MLP neurons of a small language model. Each row is named by its layer, matrix (up: input weights; down: output weights) and neuron, and shows model dimensions 0-95. Each number is 500 + 25 x the weight over its row's rms, rounded and kept within 0 to 999. Numbers have three digits each.
After each neuron's rows, "fires in" lists the words (lower case) most often at its 100 highest values on Wikipedia text that the model never trained on.

L8.up820:499486515472545522504494508467481534476510504512484543480521507507493502518445486519485522521468494516513549501519498491503463472530489507519523489534496466516500513505535555464482491519486482486475496510482505518490513512499549518515486455493497552488461479516494520520580496465493468534
L8.down820:507512518436502500484512520499453472530498511488535489513486489515450489468523524475536466528493530493508445494487443541508525504508485502499458504514521468497491456498527512525481477449512505496500490495484480483509482498516491418470522472453493456512477483499519534491523515524480491488
fires in: "is", "a", "mexican", "an", "of", "currently"

L4.up341:521509467521526516459510497481482511572526508520482544478477495507477477506481502514499469530531500511464481502467508504476486459498525494591507490475509500512498524502455456491514474467505496469491502526508515523482477525489476458482488516485461480497451470501518504485475475534513497490
L4.down341:484506528506471459517502483501524486432473470515529469507517503491530520506515495508491518500480499483545509476533501499509545528498496520423482507519477506478485493500547550493504520530524503534502478483492496479507518484484521512509503508529562517525534538476464489529502514468488506522
fires in: "first", "used", "role", "against", "named"

L4.up647:520517509531541544469541511489443522451503484544510522501472456497489477558494526523537521447533458517493508498505463481539483459511495510516493473524477519502446533492465497475491476472512546494498484489507495489462501487506493506514517446516505454525492462530480469492499497515521507517
L4.down647:470491488446481459509473500518556483542491518456495478497544547503522522440496484464468467563474523471511491495511506518453516538480513496507509513470521484492534463496550506532511518529488455505509518497513490504537493523487512501494477537491490536469486553449520528510487511475480513490
fires in: "member", "system", "year", "2012", "europe", "2022"

L4.up937:485500485487511521507476509503479510478499502474533514492537479493465495501454460529517478503544508479496472487475532500472514492454476457490467525514496496507502545510504517467464502495558479512473483491510521492511435477503493528512506478529487501485520471484484453537530548484472470492
L4.down937:505496494501476494497517473496517497513511515493470503506470519514519504519551538484486478495456495499494538508531434505517501515526536535515518494487489491491497464490514502551535494488463517463516505481476469519514578530500501478495485503478482514493499548525505551466474453517528535533
fires in: "school", "professional", "science", "experience", "rather"

L4.up35:482534572469509517531508525510506534520483512494503477475480508510476512507484479520497456526507523469512522504484473484504476487505518516488488500491470487489433545544531512525516499548500480427502492482521498481525462492510471472478508480516556522499534505505537508509461483474480507549
L4.down35:524481428529507514462463469479509498507507521503498525496507500478500469485521517494511526479483487543489468473490523521458521510490494502518538488511536508523561446462477494466488509450511515544497515517487483518456523504506511523539527492502435509493474510519467496489532519519516496455
fires in: "former", "ft", "living", "point", "among", "position"

L5.up45:461483507501530499540540473486550502492493497549520513454497467505474542499508432507516528465497502506504553520509493482491522479513514529489468498439539491488459525485499530494501501509479503452556502510500496480457518500487480493497518501504500510456514487472506525496488491444513469513
L5.down45:556520522486483503450474572491452485492503489454472499520502519516532463506491562486473477528490481501499455488501507521506493511513482473505532492554460509502524457525519489504507515501509485543474490479492507495539482501500524511493505514520501502521493531501501482488514536532486526481
fires in: "born", "records", "role", "record", "because"

L4.up498:508491533490533530499453503495494503504511488500465489498506492454521512512449479513512462531528523529477502505521454455473523472531499544507481468477488502512536491497475533495560485515540482461473491470503474481522521524487515479525492482514515557528472521485539498500474505497486477531
L4.down498:498518459523472493475529493494492485503496515496526535487480503524465495476538519502487541449483476477513477499474530549526499509477499445518512535521521521508438498500530477505461500486454527531524474527492495510487484469523492520479502504498493466489542475504456500508517510509509505486
fires in: "league", "round", "draw", "book", "0", "draft"

L4.up526:490489520533506481476535516482483497540471529501445534496508503506479468488482502475543496491486508509486502465557522494463521498512495491505472497518517504498486528533485523518452504516527469513513436490484469517490485477486485509509490520531509474446520520512456510536509527486524534525
L4.down526:500509488465474516515457485515519507480508500480560488510492488467506529511515490513473498503532484473528480512437496501518488496494499513520522472481493488480507450465529467471542482470468531475491557508527551485506509539523493487501489465456496553522482484501524474475501468501466456484
fires in: "family", "darko", "football", "church", "hamilton", "department"

L5.up644:497490496537525479480508541489520520500488529504529502489536446474462482512513498541565509491484519456555486507466507516514531438491523469518532496494507485523514487497494558506464485506481480469503457522529488505507493498489528490520490512485517520514529517484518493514472470511510510487
L5.down644:496529483465492530522484476500475485522479469496523511544482530505531516484496502456431490522513495519429529509514500470474459562530464535481480517504518489468488508501508464478521527503508494504481534463460499481492489515507484511510516492526494498495463481530476489506486532482489505507
fires in: "left", "took", "former", "2"

L5.up625:507501533500532522443496507513469454468499518516520509484497478540497486495489492513540499483497489539535475503516516457511466502496502490507557512504455452497515473514515504450537517520556539509499457465487505467529496524531504477511499500477484506503501484463535465489491476481517518530
L5.down625:494514488489481484549507504483524582531501477478499507522516485478506497510479498488459490510481491467472506492493478555480526506501498528498450529519533545520475532503484495521463486472428457503518520520513464549492480492461522516507506500545542491516488499501466502519470513516474474495
fires in: "april", "career", "applications", "july", "help", "role"